From a checkpoint of a small transformer trained on Wikipedia.
Architecture: rotary positions, no biases in attention or MLP.
Training: a variant of Adam for these matrices, 89M tokens, 5412 steps.
MLP neurons of a small language model. Each row is named by its layer, matrix (gate and up: input weights; down: output weights) and neuron, and shows model dimensions 64-159. Each number is 128 + 32 x the weight over its row's rms, rounded and kept within 0 to 255. Numbers have three digits each. A neuron's up and down rows have the sign that makes its largest values positive.
After each neuron's rows, "fires after" lists the tokens most often just before its 100 highest values on Wikipedia text that the model never trained on; "fires in" lists the words (lower case) most often at its 100 highest values on Wikipedia text that the model never trained on.

L5.gate82:102155162150043154066137124163114088075164162153200100141122088197129142114120163149149155114146095161110138141171116079123125169109145084085167179150091028141136122138138101159102113090110164153116158147141166137151150132175125103144129119184173131128105155148211187125113115088157146100
L5.up82:143217131140109078148104155122094151130109125201149128141165080137201102103135122155106193158130127132089066108169181110100116146081118147136136097134112156118095129136085130102173144157117071141117169135154175116113126088107165153147165100135150110053115109126135119116166141081193185112
L5.down82:090166143156120179133201154172101139054095168126073139120118105132116144114082136103114203129151083126130124115089117123087101179121159097132112129154091145125152068140102135152122158103176151120099175064112101097175109098143069127179128102150133095075069121091172162158121115149141126108
fires after: ",", " "
fires in: "and", "with", "though"

L2.gate65:130134135161143117102149156137075084152120098119123177164173182121117163173124139105090118160049095134096126163105077092104158097164175194098152116167124125106139119153061098133151139098105164123148135142180042113073138103148096122102126167130122112147088151182123152158135108122128045114
L2.up65:150054123155175107117170162142088098182136134083093131176122116082154092178148123108092086109070111126121142144082073130173146087139136087142095105158138109089161154175113135164082109159139175105098084075181127146098141174110102164090130110094094162120086095143115075169088140094101107081
L2.down65:128103139102145135148105135116140096105135158125132104077085076132185085136143106147170087086167143146132157081150195110163153163077105055187098107101109089141133117111180113128120127169190116157093096084086147146139149141094179097142143105127075178092156086078130045109101135088149171085
fires after: " to", " can", " will", " would", " the", " may"
fires in: "be", "me"

L9.gate303:162221195106130079154148085076133098143085103130092130102178088169066115118102151114148160129099185149108146155153168128121134137148107091116143124135092154142182141097101078182149154116109116119157192082089153117130142119125187155109135136166111122137182090136090190075109132149207127108
L9.up303:128152144096196091153099131137130102065139126137119177132143166115099100119118071059119143143168176125116174110100127041072112099167079181121175138143153095134167126078085162136055053152129097106132144130143182105126120175126162124091115136134127098140158173120104121121111104128177145158
L9.down303:118139146111181180103169140084124112153142128100086184127197120213072150108140109069154119200161072160115133098114125143067154087168148160129073157128137067144195124097099119135127173152111144117108122183114085093090143127182148138193106109042143138100133132100091116094173137128127130103
fires after: " at", "ing", " during", " after", "At"
fires in: "the", "during", "this"

L8.gate19:138169157122159120179068150088118080098129128158126124113151131118070107132115185141123151143097179089162141101120148134102081134078139147049118113136197140149152180101140161128110127122100099105124173116141195121147106152135132128069129184125135144116076153132176106121149128131102122062
L8.up19:111090169154173166110148190113107179118097128110123111115102144096106166142069118179124137091072112126125134151179155123093137140099126116175148136114133101182160096102110129095170176067135112083110142114085148065154085103110107184167165125123201071141139134073116139144155151150140106086
L8.down19:124166089100190107104102159113110123118155155095175099146155112191141121103138175106141125142140111136072149112173168134096109115130135171154160129131076106156108153126099109118146105139134123109123074175099111136062103192174108128115123110179050165117092101202104130129118129134130099065
fires after: ".", "\n"
fires in: "in", "at"

L8.gate162:115104120113120121118083078078082072113082122077151107127134131134083189157111171157131188151192126138098137147151141093111112079150084110103176181170054134120165120095127139133106165155083188099096168169119162064113072062108131083088091137130202218128137159139138164108133100146195079133
L8.up162:107102129158122121084117146092108163131107138166102077133129113153133096102091088177147079140121098163106145223096102158157089123085144157166097143136124115097101121149148181122074185139134185134205101164150133163087147171133132120142153087181175154090145111072139150135171171073134097142
L8.down162:137111165163109176135102105176167189126093140147121193149131130120110157156129165160159133146112159089139096095104149142165114148090126118186178150088109179113095173128141123072125113137106163156108121121142091160111123107055126078154107195135148095091101150139135105174167170061079104093
fires after: ".", ",", "\n", " that"
fires in: "the", "this", "it"

L6.gate232:113099136134125162117132127098101106104123111138146134069147089122145107116092136152088126178165146162138154134135117090117079153084098070118090162110159129110104110104162117108122067084099131168116141073139138125084103068126087148070095151164154191129159154095152150108115128184156106087
L6.up232:108098074107140162134114123131160132113127146152132152153134144117133204176105195132120113118105158092133122091102168178148149166090115079097130146144165101125110198109101124116134163083143140136094123136154174080088158127134100122182120204098089106220091137105135150060111135147079123127
L6.down232:162143121126155069097149093100113073128108096096103134162149126150129055103113105092133050117137126065095149155150136126104151098097126178164140078065102190153137108156088161170103116128140131134193236200114106175134087132200124090120153092131147102118125052192121107176123106159161089163
fires after: " ", "2", "4"
fires in: "8", "6", "88", "48", "28"

L2.gate13:132207162165156132120072149141067177097134100171222123128072108179144127098141174140091125139129106140149127102106113086152147051146139143114152147119128094153150146122094106118132069087088074152142159124122103150118111079144151130143089139142092118151045111115144135157163126191106135124
L2.up13:106093193155136119081160130089167110136096128142131098076114096163072093120138152132158138111118118138092111147167138105090091120117149154097112199078155118115106169075090176121155147129022126063215147126193172099144155091121115170079106117109149128114120138080096156099136126149158105121
L2.down13:153158162182099138120093141132116175061106112151194102130088079213107136107153164133114141092122105096129125084085132118131116049161093152125133149112142119109158144160125102171144085153115081114143162092081115136146103057113137169142083115145104102174076132100161106150177112175121114120
fires after: ",", "."
fires in: "but", "although", "however", "though", "because"

L2.gate314:116117140142111127124138133103150148114099125150146128101148169171130084062124178166079112142187153143091090112176180165098157135131126097123133192153151080136146077073113171070107120093052102095170136146149185038131137089134124168130139168162152138115093153155178173161185120144146119174
L2.up314:144054103097111101121093134129127195091086094120162140125120161133116127081153151079117122122142177114103104082175183125137143113095092140157062152114141099126115152100133214112104120112079081112124130112110121106120096129098152177142224112152127101136095140065178142143151129175118182119
L2.down314:204085119104126124112071116187069166086111101174139144172157140146094153123093101095132102128110181115143166120114118099140113137089109174122103143067177108126120105172136188142109132179146092132090076104093141175116106167034134105155200108131122123151122108082141112104123149168103168100
fires after: "\n", "."
fires in: "in"

L6.gate177:127125143163109097188127159150143130130084154111126159188176131148126081083109153127074124102113152104105074111112140106065156150156099129150148020125153187116141171107168171126127159101153156105125170185027139091105094142119074104098070097113138107104135143119091133141132171155140099121
L6.up177:153066070119134097084107104103172160094137138143146123159117122096198119150115129104174118169094191205120100139116106130088200137115115124118146106172109141076087127094179151162141166085090097113080136116127162103067125155093107143143091115150119187144084103135182123155097108186111086070
L6.down177:204108128126156112082094109137079113107111037054098150108097114138123113122168105141151111172087161144106187132142137120155158122147125104129109114099105148105130123081152118161118081111098122131139182140134137142121165165137166102133112118134121124184157100214143052102135110134076166072
fires after: "0", "go", " the"
fires in: "2020", "2022", "2024", "2025", "2023"

L5.gate248:124146168158098089137148121089125109065096090091136140140146087169078110085110127160114168124166171173129130088169110116096109167139151208088055144108158147143101088129124126133113088104060146142121147120094168132112168101117115129157139094186136087154156143145166101120106107095149118107
L5.up248:141136159115156099140061090106108140047136128187154093124143113123096107092180125178078170156131159123139121080114123116091089168110084102184091111119184179143139139138154115109061105113149162081123139135173089184125162090121157158173193156151117105148130139050108127076110119107109065132
L5.down248:182124126123108138144110102154147120167028085198083087123116124078090091106150158142105146140109196064108114134149163114070122175088121194142126087101131120124154131116176118106085162128117069180150122102116111183084108169090116137141202143137116126180108108077087115128167103132088125097
fires after: "\n", ".", " \""
fires in: "in"

L5.gate245:127135116066132098141138126166094032138117141070172122145130103128138121127057164170114133161199114131104162097207143180092103081106127123118176171069062150122158107130133113077197101194117124119149154131164099167119119117134136114144131171140144150118149142098197149101185124133184181138
L5.up245:130124097123113113114143100105095150114142127115126105135148139166144167123116125101193162039097143138109124113141134130117132168076112138255095100137083092116135102050138026108103131142169104145105160120149092187122096145132178137166123142194116103112129170113166122096116117084156085097
L5.down245:131095083095077156127098111109143181127170120080180117131148149062167078115154128077124131140166144149100130160114161134113101041148097103153113089088117083128103085107123071145243089200117066114105122109120160114139134156066158092155171133144129176109138151130116131098150101150118099123
fires after: " has", " had", ",", " have", " he", " and"
fires in: "been", "was", "being", "were"

L8.gate303:092116118089145132136204128131138090119116091126130134114086146159151144090137082175112118080104085173093137127154114103079103145131108121114105112156128157098104054119157181102160109147108111109133192134153097091128137068150176142145130090135122114135180173142156168118122122042172108132
L8.up303:117124134181112083135112133164153195127125139108151123161095144116126110104139100122184100140063130127111105115133129165138145143117169116135097073122129137118059163082182135108142188104099127113122126144178126150165156108098097071144142076140115151137184128094113184129098123086133197107
L8.down303:104132153073113151096116108131111105051104131091187132149113146094128173128115120101115135078105139077073169134132144145145126184078148124108150124110159126142079092059139140160145148120087161138171127091120092145166162196183186097096107085078100133063125211167118128188096125093139155068
fires after: "0"
fires in: "2001", "2022", "2023", "2024", "2025", "2021"

L2.gate288:118129120096116099148106166128143156142158105089197095109116119110155113180137216115091141116132103106103131113104211152139130100166160106132154128133142182155127155111111125110161157173180162132180107096140095112067155148090116167170157218121138153156118115065158196080110112189064115111
L2.up288:127084170071096159068084133103111172086102123143066109130117117131142091139171178145095166205194134113095146109102147150134188075108103127119086121107160102109142090133137148133130106073135150074140137152095100053099121121117139174190114146094185139130174161150155118125165114163108122092
L2.down288:117175119166127070172098145132087079150174130084178128183119177144161115093069095070143131047113180141102073138152141089110106159114109127146177139110139201146145148111076068116086149157132129163145126122148176177148162097132129107103157127126100055104138112087114162121095115111119132116
fires after: "2"
fires in: "20", "2019", "2020", "2018", "2021", "2025"

L5.gate128:130128109109066108089100167097106111180118121119150110122096155155053164147090172150107200064101108093108067099180166087116130122145103160065162097125105191123163081105124125128122112153125169182120186185094125040125110078127112135131117104123127144138058120138067134131134136117202208135
L5.up128:120137191062114118100109110181079105130147049150137132170123098119189104145111091148073086154122109141134109140132130126153164105129195152158065097115128160122146162139118142108131080134122086109120136219115088127103212160167122117121175152111108101105140123118100112116167167165151133168
L5.down128:122142173176096125107092097151128159114101140094108160140164125117081165074148126115112113123125164118097110128136096125108162126154074103101121140183110150120171157094123079111078054104091101118132127163096144089053178076040164115132139120136128136133123172105122153167175096152111123098
fires after: " the", " a", " his", " The", " their"
fires in: "first", "full", "major", "next", "own", "original"

L2.gate159:116089130060127139109161147180172159160138133129100118125102047118164124159106116119126141072097119076171125150076177180196112120137084132218159097166123173085152129139101089144105115102173162111127093084170149136097139160109130160112169109098088125177093120112126126086114143145039096127
L2.up159:151121182049130072066127094081124094159108190147151085118124069086088112120153085093108124110141119107104199122112135137108144125085078171119136123105151152127150111135106136117146149171137134094106154107063134132164174162095136155119182106154168160100102149116075137170153164142138079114
L2.down159:105096063162130205158104134164133154085157107128114160202116153213196158149126130151156162134097125137145099146141166125177108141164188128152127135118130107123147132153134110157062076110134159110126078148176113122064066104164125128130092145078076117164147095112147141061121100121097142124
fires after: " the", " his", " The", " was", " –"
fires in: "first", "fourth"

L9.gate2:130098149153129135125152150095098126114126133159096157129059100176143160074179113165167083135161145155080082083155130117111129184134191117147105126094096152111107113025116102086040160158111149136131179143105127072148140098127140126132113092133125151080090128145133168182191151104126078047
L9.up2:092141152213139198123181158124053159063102080165090153095149105118130167125153162116127127153155092111109102142134156104118149139133157087162131140155109114124095116129148194127101133115145162114158108138071162169132073109091133160118161134136096207122153126114137172145123106115138106117
L9.down2:147147110104115063150147131129126181145102162135173137188210132105149120163139107198146143100163115099148124108105163082176160144118100110148131118096117127170083095163092112169149140157177087115114096137175073066189129105105147134115108127193132179128171143127138108098053115108126095152
fires after: ",", "."
fires in: "as", "although", "that", "which", "though"

L6.gate121:147102157114118147088099140099140151111127112178104152149119128168134093118138147137028180109156161120135166104145115111124116093106110135124161124120098082134169137123202089157133169154140060039145137101131149117150093102122187108178158139182151179112121099126138100107150083092161172138
L6.up121:121144127134101104104139079098136118160107100130137125129160140105131156129091131164140101212151166112136173139104222200114142093098168125135117133079130109115190083122066055103136116137099092164079142090130130118088120131127132175170211074113137134132074100116151136122108104114122044087
L6.down121:121125117131155162105103170173136153111073142074096124122117180170206155105178142135083136078144151156119126188122158103141121046133121136097133134150156101129101115078183133160125163154155105080117180037090118162162156134119138143185104164113162152120154132174124129137159095151122127154
fires after: " he", " He", " she", " She"
fires in: "was", "is"

L2.gate98:099123138136098125076130139130067056080107113129063126087143136127110076111123132137107127150139148163116100084098094178125184167124130183033109148121090106078127097171154108106173151064157124095165139094163127102181097127135099082128075127129098144119130141180123146125087095086136128097
L2.up98:125113108123124131129157142159102103131096112117070092105105047089158139058122097110121107123165119156144096041099132129192120147182078154106083120081084146066078144120121104108141163143214126054142111083162111143123130113071135139106136115097075108099104141141122142153065122130074158120
L2.down98:204086139120123165127120159156175201151144145119134116159124133139166146122108105097098129099150134128125182154117201088162094115165085124183106119099091160185117142127132150087108130166098133128103160183118124144143144113036143124116148147101186143091155121072137126126153157175094126129
fires after: ".", ")."
fires in: "the"

L5.gate212:182125176187121086114080108125075118151132131127182098148111142180078118122144167143139146134135152172118094141119110190167107124121106112117129075136164120120101099123154153120042112159111152151155168098107114155102095074116136141097140040146158106120134137095185196086105096118160121092
L5.up212:119140086186124182178159121167171088119169081160159168149120107118145126085139223148102089113112135119144130072134155135108168130160124104108162127124169170140154109156067156128187094088090125174152116156105169049130130074113093150164133158132113127142074166161105154198143109119159132088
L5.down212:096155173079095104091111106104159103109142119140077178133158117122123138155150059091054141140111105181094097161131115110090102138093102110148101152118151124131142171120115112091133104112117100123115143142123129192210153213075132158113101092137105086131064139107147155122142110148146072145
fires after: "\n", "."
fires in: "the", "on", "by", "although", "as", "when"

L2.gate197:110113129135093113121121167060089122081126091114130151069139119165070166075197150120122102099152178156138111102191196145090135082139123134106177154132120119156148126104111108120110155081118123082136169222147143052125129094110110151123151190084121177079145134156149130145143134132210095100
L2.up197:110111161144158128108131115093113168111125150117067148132112126131120161098113131222121114159089140154149068136130102155117125031119134083108049161135072080142118127109111173139142153139120111182169150140119116047158097118105126174135133111094100150107131116070128163120140152081117169130
L2.down197:123122137123166134146116101129137181101166162131082206161106134169124162130152132196140139159090132164162079132134127120101141078117130104107100151118123062130098131101087159162169143182140157178116164135105103073161138108088117145147098120098128163121117119088085184110140177075096156168
fires after: "."
fires in: "the", "this", "when"

L9.gate311:150137150163133151119094116092105110103131129117114143214175215151072179128104188171067185099098143107085106143161160120125147161128093150096186139143142183138143155074098120123094105118144196127113202164129177131173156133127175102111131158194181135126128177134150160175142126092114112105
L9.up311:191132176082138075058143154104112142126095129108085106166106166140180152087126105160128116127184093122153079177151084116171091126182156146113170132142053134136124107146159154144094148154069121089161086097194066145132124143124092021174073127115149122101106143117135108105162089122150141160
L9.down311:127078154098153123105149101120138114130104157082154111122113129160143141098092111120064119132127157130130102138143053117141136071144063116079152123178145129200135139089151158165132119133079056129121139104163112158124159101000124133122133194153151178159078142104107144123123122084133121141
fires after: "'", " con", ".", " de", "es", " It"
fires in: "s", "its", "the", "his"